Weights of a small transformer language model.
Size: 13 layers, width 160, 5 heads of 32, MLP 640 GELU, 14.3M parameters.
Architecture: LayerNorm before each block, biases, attention and MLP in parallel.
Training: a variant of Adam for these matrices, 427M tokens, 9277 steps.
MLP neurons of a small language model. Each row is named by its layer, matrix (up: input weights) and neuron, and shows model dimensions 0-159. Each number is 500 + 50 x the weight over its row's rms, rounded and kept within 0 to 999. Numbers have three digits each.
After each neuron's rows, "fires after" lists the tokens most often just before its 100 highest values on Wikipedia text that the model never trained on.

L9.up491:487494522426458502530464428506488465566504475527494510519661486494424513443596532383486536465452450427526484548511399637420452480496439507406503498498505483484468500493499490503481543555481461471437439586555577534607461457530463438482510497558486490565556441499533514630495506569534524492503564449559553523496496619493505429427578480552525455522503613618471504391567437466538485465487517450423528467530476476521565503466425474461463520515463502511464503423481522476475571411498527
fires after: " the", " in", " (", " St", " at", ","

L10.up338:573519481546408450476399537543513485508532572446525424444559455453441532374501524542556519429596461466579474490483543538543471487476432500433465452512413515505493487527590463498502548470434439619540544530513511397497515533560543463517550444454486475393531537573490397628524508514450469513410536552535504486571486571517520525452523455553609531532560476534536397540442504417545478461567532504508512517511511422528527526506549476423433524477504542437544474489456534435538506418586555
fires after: "-", " (", " from", " in"

L4.up264:522557514545502600488452403478480511542434520444467494528455452562510474520536502462517533516423449541498527454563404444534528594583464517534426486495554417491460447601612482465472582558577502538419426510425594502561522460482464468524504472539429566465527457450497522561506457442463571453552459566539549425625572485508570536625492554545516581393569483545483528475436460469491541487464523539502482534429507494444457527503473435520530451495523489534489426496612477500510516562502606
fires after: " the", " The"

L10.up303:554533511419498482405481468563531572554546471445547512514561520485463535510611529513515532517441517498500448547517471567590470496517424548471463524625616568426437471488539454463518550489454450500466506600452575426538528526614514446486557516497516424395552463464496530459466520477506512535520481456528549536444436508445528487523651433527573571433487546633500507420511502440513496450488478520463440460468496472433531541557589401507547576408458514495529473500433477402495504470509497
fires after: " ("

L6.up79:429506550471507471463487497542529459492474492417445513496540523584536556443442440522526420591499533544590376498517488555488555527534527504518545511501469708436456401484528545452632569543516500497473532489446459464554472522479561459516471483531514564563545580557494437442476496574431555482503484456513481564531429489477585525499534481478521520485507541463437495387497443496416453440502530544532538545425458457516402525510498434488531506397498521527553497502409525525530566447493640
fires after: " 0", " P", " Notes", " C", " L", " +"

L4.up578:457569585534494539514500529423409526639491449426432488519553466474425491483458436480513435615501461562571453498512428457602370577508423517599506460561524576552513474563499513574432493445548464572475549537468501444463478506512514595473521527518478476488525565477438511465456574578569540600506451401507532446517492472566508417490533502495520512467454520445519549471539495514476487537541493462458521554463527402554535495504468461482461535439563524358424461551431539481517546508445543
fires after: " in", " In", " (", "Con", " Died", "In"

L4.up93:491611498516501483530532478471515612474514458477478501513499563453496467541539490530496582485506537547569452506592493504535426523517456615461507530540436572518482635388560573616486525421450592489493510526440459368543549492486455454528560537409357483436565432529533575474540503568508457490473489487524492497452569464430459512489492548430487568537448510450521513495515432480490546546505566426508578526433465446447433599422422535475506494512563528506546470531479578429527497478524480
fires after: "\n", "-", " ", ".", " F", "==="

L10.up11:595401563452475493431496504347515481490553555547531415536532516507416462477583453442496490398531430558507432517441462571589519533465537630467504504394464548466521438481537469512416513515515440551419544491517471476488497479534478455568443531541605545540524497559509458599556485545494536545508528565497572513532516506556565399496549416518548432455581472472513459462427467474564548490484473583556539487452400495477541550445513449448496556448459529523482467460497509435483482537593532
fires after: "-", "|", " |", " the"

L7.up608:513443593487401568465412458542559489518403491446623377527497520616560457594533470513501503513378510494486459564518549545503475541498524536609498422586630494455456441504558455526508448544472491498536441556468524405510514496458397423496431503654459472523509535450590483508520476514487451495461451425455525598463559482504471499501484498361524485538495525591481526524579527539516490533475511468494549528554473457497494465516519524483477505475401512521527490520427514552511497492456520
fires after: ",", " the", " a", " an"

L4.up587:440573582429485541493565502465454572582569447421562538500540459453457496486434538413496538531470494522517469491524442528476497456577482574584419544506542525514498470599522525459501521497565496390429529534453603513522531515520493541565612529635543502521676549449450555412600504572465507460529451446533532411489494508457525477484514499470467480530395509463426519459466448430485475502561486458534424482485489449437541546475475523480479541456539534527530442594455496447456530436568528
fires after: " the", " ", " In", " in", " Lit"

L6.up483:522492445413544596501532566488560481445459442461488498526511519390515493407540474537554566581492559507367480582548546551514505457411536504511474558545434392523449512473490493459483554478535454434487497549543490446480500486521489625466517646545524439443519434582467463520539497443492505622515444492594549524516448472487478471470597450499508480563582494524495490515371517499478664522499547541459463531519433504502507432566588531501465496491505484414468454509474536440521461513471472
fires after: ".", "==", " known", " that", " to"

L4.up393:459560483450487488458495448528478466546477462453551487505590435504502479507461467518477501546498409495528497519556500474555533565449467508533356522498506537461502499564561517535509529478648579522433505578491508439603551483546497541535466625636484451533462474431551458474540496625459583576495550453495644499372476515522468524509492416520472469518458565470438519491400420426551478404553527556448511517482539439501473495446522421468499537473525566417498489519455468506514533433496553
fires after: ",", " in", " 4,", " In", " is"

L9.up300:438447471495458505504412422459499468527548464456464316536509463503515413520549513511477456479589469494464501512545526513570471587475518552503480462571506577472496394575474453572549573524524441532502536515431525509495535533523580532568475525529525389458445398544456349602438480558484526472525432500573538562498467529493525492499548416478549518631574432553504570455436495597512512495475450482479529481507523555548474510513512436503590503452474523440435436505458463422510519505541540
fires after: " the", " his", "s", " their", " His", " its"

L4.up53:378512509474488536487447502523477473521492610472547451490535397465419526624576498453568465514492430464536411455467529488470509524604434480570486542532482459510524466565542469508517567482475540658419495520471500547531522499527447490554475469546520533524439515457436444538624456518479457506530501502476597440493464563549562499398579454441552542437507577462480565468441411537413531516522588528495564494499483510524535539548523446396547468447526546471447539472460607516453491491408520
fires after: " the", "W", "E"

L10.up52:424498527539435456506541465499483565495508559484523528552589474515502549598527485513499475505507487486476434534477501495444437505418511460538412467484476588473446579610505522530514461480476510587435511400579418472592536440532424555566456509555473482457415490436537507484484396551455444522425541551487598539333538562455494485486461363465360498468455481509509509478462481485470447623546491514528555430520439511524464453506504547592491502495477528501524476528594457500536510456448551
fires after: " |", ",", ":", "."

L4.up527:495483538398503504529520498495488512516585558497509505470503529476549449526465521498472549522573509504474400597495459491541414503434474574472571508408529532477441593425406536561506450434492609507465497489453434392465469494599504464586496473545481475434503392539472574480514447540450543521495479487603410513462494454458555640443531482499483569429579571549536490401482561434492507509576506593524516511490548489542458479596403497527453559486451557534481440582416528487470488493495529
fires after: "-", " (", " \"", " |", "("

L9.up216:456488552415529513537571524550493567508510451565513428432504418411411528541540465586407526422535471472400407554450514520502487507452514580501491454480462538411491486533503442521527544462397512467529531462504492471543490549516524388591495549473516462485524517528506475474623447602507375531486501455568452500486540494409512512410576523536548512433511510432451378462589531495512499596547565516550489553499507529433517502520501522480502584493528527554455456489407625524518471473427476
fires after: "-", "/", " ", " Management"

L7.up625:458442466548512513477475474556526555464521437479512365569504542409437545449542444572493523477619520474594504527505498510537492516394432526590453575578539482445478474561505531467479529483523575563541439454449580542507500495520574393577451478551486498517296484508506517592497522528501529526410592462492472482461512462531522371522515485458518520512578624505459481412489492462560486502458467515488502448466515535518424542530459495465460504463540507529508524487447483443463483606477583
fires after: "|", "-", " |"

L7.up444:461419542392462494518398525425483527478433495500501447448540525480459577469612493505482639471422448562481419514532421524574460561546547558557539507469528439482382468567495526503482519532567453578496490476554501497563486521469483459593578465476539475502429455438492553516459503551440540529481500483529473530478505448470423506454516478484526464452569532425502540516475597537508506518503562592414401540465436427575458465523558462458585588503442557422415458556466569456512548476534559
fires after: "-", "|", " is", " |"

L4.up258:416471498557494542447579509470464541504522461450501466551636453491455439575510481509526568594517439491481472511650521497531486499542536510462496447439488513517537462457507528615515556431569517529382567459441389487493561498515509539529496495499542506566476477367537429416591447557501471602563450443470472589472438559468538496455438546431508496455510485528424532521537411522501536463525621562542571491515558479480448473512479412442427524478529615509521449496492537507475500516515520
fires after: ".", ","

L6.up53:603511353436478528460504492456491488508573531435514461418512518464583392499599489494533501493548487492469517464531449470472464544492490546501490390524528403525514510519523479542534541542352563540462450503512552481451514426579539473558499525537370491483602511477469391527484466516486472532501516477517578491518466463450554496450531549538591537431542505594517382505483500547525455454566547515599402418474516476554586469530578478469487523526497525579555510524506518412536528472551597
fires after: "|"

L10.up282:553491408577572504475485501496487513451550443462444434576513496406436527458515455454524417432528487495476415513482531555419470550539528497419550541390536531515488517473498545520558536352585524537504429453553560574548370494495524479475472477528508421579529536516382499552495483492517525443564515453551489514456399494499519480373546438585507527490537492404474528514520461558552541533477559503572518511523504446487515529580568447462489514502585544571612505493405458469517577498517544
fires after: "\n", "W", "E", " |", " "

L4.up111:469539526465649562454481483462468488483491447507469507547456525518447516631414545473525474479560491411551500411493529580466454514512488502640435604541469444514442549451537421452500513471560503569417434529474493491497614506618469506594450443450539525467503497426465486538508471518504514559453419514496524484575537591450399464481515484529545457477407588503553474488504501432461440506520391574507544482481548432472588503481593534494429527501537493554498545511534494480510417480428507
fires after: " the", " to"

L4.up433:516485408480455592508531492471501525548573464486451499497600422470494370543559498526512515429540500522509416565540437540538471544593480569489498500515519584542501554629547558530493530486454574531366438499476528438558399474477584489478446535513443470412550412531457505498498525556548572417524542544496432527498404564423544513494525557471478526472520536430507505485528472497485566459546560387476586478441485430534471532458437539525469426502517548510579464563464568461525467519603510
fires after: "\n"

L9.up451:506525493481538510497399428406516477561362535497449318526583503549571329554550527522475531497499567511548472562540465533490458503470529547499433493536492578580496449522489446570497633525519494447538450614479541515474506523519545471569372473490429436514515527471520447524512517565475505491497430367535507526490491538482478496532484471503492501508550455481477533431533495503476595539553432502560586538525508518564500436581543498443500506525501558474465391501473560482523479461533453
fires after: " the", "The", " The", " its"

L7.up539:555443517517463534416547468436497503564492555484489531558464494498412541618574553543426543475488438491523466539470554575593506489424494481479439496541614444481460475528503406464493566591424459431487524531509498488447518401481522458518497511530559507562485447403440450525505506470581519474574466498509579557536519432609566467620530437528592532476467489615534528492462510438509491467488532500494463499575424480473557496538489391584556525440483529469421441454451470423499492611496527
fires after: " a", " the", " The"

L9.up221:569367459430444535461431358445469601466466547478485493543568519500529519483497423573516525506487488505552547522486473545459508505473523561484434516493467559544475523456518530557542501446553587485443447451561489511485634506537435502510513552544531466530385457484500547558474495549445564436526605519564518514540552423414424467538453548563482464511446475449515528457560563547494408409432475446545544500482449452518475479566577492596497530446416532526567422549488520448540535404562486
fires after: " |", "=", " \"", "'"

L4.up452:452505578477518560463542475557505538590546583525503496484530396516502516510475427507563524474476460443505500536464464576449553576418459518527545592585442415478414407529543539475500463449485505590452433495417375452546527388537383497553538506537493493503501399592512497482606459496471514579499482519504552595413488518500530575528601389560495496485437518533478482518506510483446433468532559542560563548450531438510497461526572517511516512513399551497542530559419497486458488509465456
fires after: ",", " (", " to", " and", " rather"

L9.up227:562474491398518484491562445561463541597548531475476512476514465458482377517487504617457454475475568505544479505496464560498469512516431584491505497572531632568507452445545492522544455539546489396501481462423525532508507416535556515477490459463460479438537400506552459493605528609519498507406552546549548574489506497454550511448554474424509416418597553436430501503507463540566434538536561469443448550488535446409422532546511499520439546439537614522464454518438538509494564544458522
fires after: " ", " \"", " (", "-", "\n"

L4.up329:485547553478571534569504466484490537523572422474434489618564412442488480566553519485419472443515454495534481527478587500418449455516448532489489429410511516498435467558438559551553494520565639499432529516403474527501535469569476491466542569414508429490538510480440421524517495469435658440505421600490465504553523451562532479556586524508586438566439527557435496530502521488510407471442487509491534635486493489485461543523521508513514497447475529444491509555404509517521417489495447
fires after: " the", " a", " \"", " ", " one"

L9.up54:461461504403575529450459599508432603500500499429491528543539336482442446426554450581541413431511453513488479520623448535468486524497472591558517474548604521536415402540618508563468541491519499489482520512476508411483638492608564443514522505535441515444465449506497452474477510517529508449455460481501475501563410444541534509550543441476582475466474498498540428543560483449502564487528476486501490530504543501462542548558486474476504576462496551481469445379501539519534494409472543
fires after: " (", "C", " ex", "S", "N"

L7.up251:537482528456534511422540492532501489558445511485611484551525491583496503572492479488536444522531423418508462507450457528476518556456513502526414444526549555504463453555570543497541450556528482562597463513551454445497512392479427534520506516632446460443543550494503418432524464566524546495522461514498626527408524632507421468515518392522510496391404498616506436494411535480531534498489501516434541515538386479507494452453488587479405475506462511457586510556452569493495502422531475
fires after: ",", " in", " as", " of"

L4.up512:495536496449562547511587507477443513455503456481424461410498466542597469535501423509528494504514524466537392522504421484514441520585431451508497505450465603477461490521478434518528586477582461508459476535539573490521397442461534533451574532598550431537557470524477383480563487514520588361520453500533483473512537507502595446549572464444526516579488424568407499541504447372550485465483447427489426499580564468413596564479546478503459508518546525487460482533474492455567509517561510
fires after: " the", " in", " In", " Lit"

L7.up508:544449548384485557480490448534462535440461525435497472482473463485524517511546427479557539453438482425551464485567518544549500470441509478483401426534421581519446452491522465484404548579514483433545496525484590517483504494707564493510492520586561512493425479421523499525531550537471499503449526448521611501439462521519402476544498495418492576528442582498449490490519531502482535541533428477526550564495408454559485555543466472503478495564354538493539588439498530614505543503457537
fires after: " is", " was", " are", ",", " has", " were"

L10.up120:505423492432466529463438529494536483534542536426509489585495518486457502567498467494432534493536459538452543536515456461595597542519537571530442507478500413405433471591475478487475484457474538537411522572455586461466544447565475485511466523595621522501530480544543519489648398554410485505520481492480578508543466546472530519499551522489486558425528468531548500594444483446563606419437543570455456529494476476438487425494505413461540476440486441410534472515564587420534598465519523
fires after: "-", " the", " The", "\n", " Time"

L6.up459:471470561529456620508502496465477489480565405425532533497511424480459451523455478441499473493571510463572514522473594527469495556412399499521493453546551501461497415566471408511434472471477528562407553478480430396548540474511528517484506482559512505448377509401517472412412588563490572579558582576523509530429526591452499494506491433506535500493487566535504510528534514453470525468496482548432590618449560474442483546518504504475494512488457619540492472553563473579527540481381528
fires after: ",", ":", " 4,", " in"

L4.up69:409504577515578552407465489499507568580545515469561463544488412559460562621503494492503572583481416492588435490519508512650508592504545536478507485489474522447476504503578518561445491462507534560400488506576513469504391492461525519552544473478496407563569435516444492454438406501532472483473518481548571505512507499531466525493518479579503501537467490502511556495459435388495464434488481528547557501514608404510541401541513403458475543484553487468436441523460568415419588491503492
fires after: " in", " was", " New", " at", " |", " ("

L10.up631:446408528482437482476480459499484553499491438391478481501595450539592481504510530561507424499512519453498512403504476603471515495487510606563411482567562529574603451483501565487455467451582456529469461511513509510534517425622472459518481416491530505444473426490502478506514436677460534475618491541606535631458465561559529460531555523461503433531542528467501513456552580460504486478494467525509514587444523521495481583506472447481451561428492605524455474509413467467519511482489509
fires after: ":", " ", " 4,", " in", " \""

L4.up462:459523599485576591458551400500518558501457522413475484480451468575525494515488467493460571480475482525503505398517470556545503460507420515553499555464533445456500544559489398504567535469615546564438491521494622455442510539450558464536545448531460521475527439529421465573545461445479658456455541456480540508645428540477540481510517546517503403499469459562504447536435440433442486498471429496607520496550524447471567492506538471480545546452476535458542493492427539421431576465453548
fires after: " the", " a", " No", " co", " Co", " on"

L9.up509:484511535551501433620465507390439412498529535427520479474604447477357551512562558500549469421550484400571511478522521467439483505560515488567438466499562519477387499434540527447430521547546486499438494495610470494533407476470521510524505499562521526479456427473536507560561525531449492464419506509610619487526513510514524487550471545407541517605504484503472462484515546343502425444536489521508492528519522497465609488546409499453528462426526471472504491479465558438487569509551516
fires after: "\n", " "

L7.up147:552436553396570524546487477435491534543521504528508542511555542486484457529428508590531511527463441439418461462632454530528409462487446557537505490638558481593475495509509358543443564540586499483426436580577602539449521527513520537547481560511458555506476462483466540507597461560461454475534452472502484548555512565421416455627521418453537532461549593471464496492513493530511520549509563501514470453464514484545455347475531512500499450505434515452501447475517452556487490496470528
fires after: " the", "-", " "

L7.up369:498515596567469467427477461559515578473472542494570485511547520558470514590564468488458467416454489431458464416449454581463455531397459475587474529490455571504484459598518625463596509470560454566521519491517480506528529443438364505576478428585449440497440475319578537496478447505465502475533502506484583554400527506536510484572517400508514454525443485561464558464426554467565465502475497551475513508530520462524490475427466514583554566518492498522550534458434489508516460534494507
fires after: " |", ",", " Men"

L9.up59:482437458443581540431440487523522422542567546500403521581558495413563538541553465558459476523521512499469448491490466512589467537406472518566514383465476537484541498482552554528543464445482421608516562482442480453598543468547505608534418470529510482402438420526506468484402501533489490493492495593545468581515369483505538511427597537484558476499523493509393491485566550484532429478563463516586393527481478505562516488456487453529448486488478536557491483486484532523537449593597544
fires after: ".", " ", "-", " High", "\n", " ("

L7.up413:501509489496503542401505481425534499595555549487496457488481545512454365539434534459453536474502366438445442471394450473537459527515470579512478434511496446501513506531532319547566460543474513514547553570500434542489499469528473525617451583554494534486611425461444492475482510558640551413545504530510552501527503444499602451482555403443507558498470462501476548499480501443519534509539485475618538447555458513492470415500497473528521490514543558415530473583490495495547434526506495
fires after: " the", " by", " in", " at", " |"

L7.up240:547471558467564474543456531521478612522573468441340470443581432498452545523546467522585464478505529522551472469537473538483544505480361536522452523539489480468476469582522503485544549510538461464472488548442461504530550485521529512505500471469404490478543462483438423481488493537554577444434501493509558464557456495644528448577649399534541502504597500509476478488488487521434476522472379539510512543531566507498483537533556404494541403450469553519400460581493567407487565489454481
fires after: " (", " 3", " 1", " 4", "-", " 2"

L10.up495:564467561474540510527468442520440566549548480509474501597594572529432449446546538503467508461472480495466413479530501543562514516483525552462518639469495548443540473467477509513513468478474416585378558523452556504567488465528499451454575485385482497498441532513557523485491567573419468507475494615530617581514472397474546431569464481553551504475559573529447408512482560509568437568520531476431517553474477464563419565546486421442495479518460553617438445537433489509506524538477490
fires after: "-", " ", " (", " |", " \"", "'"

L7.up211:455554538395532564470562500445471481593414470562619452512511472612549519535554457484499516505549504418520442506586451552489464522488530572570458457445475458422556552451571446576560579474495401582528477491440488525485435409500556437471495455450554447520490615478468481573494488590433431485437485406588539502485488504529488425389527438467567403462559404486435486482474526477533454538534476509536451499559478534561482469491509484533505461546488560535474474424499524474503570520558475
fires after: "-", " is", " as"

L6.up160:467461474478469492504551469507405595592546495469515473465534417459413407611382537499454437456437376450519425463497543600531455534535396509530509494464509528501446537612574457488556572549526597448514542528436544521559481472594455529476510501519489446444516452448538465524479549512493511568448557505533411448528614484536579513464527438521510505445384478453423544565446493429527493549515465446484532504466526515465512446592518537503451525457465491546510500614557552503531463529510503
fires after: " |", " (", " ", " /", " the"

L4.up135:420501444432487522541451440457576548499580400460492512391495467579433579495526488415583473537466432467515424477446464474524504514517445553472448461538560605525494506475470468569508453464559521547382500575466491477541525504426561463556473511580513507516516519496486488535534323582396512410529525483481543487468449449558567597548477464554538593586450557479540484486536468493400509483539580530503534551495460437492570496516413537539543526427453515526594495479458456478515513491522530
fires after: " ", " 0", "/", " S", " L", " League"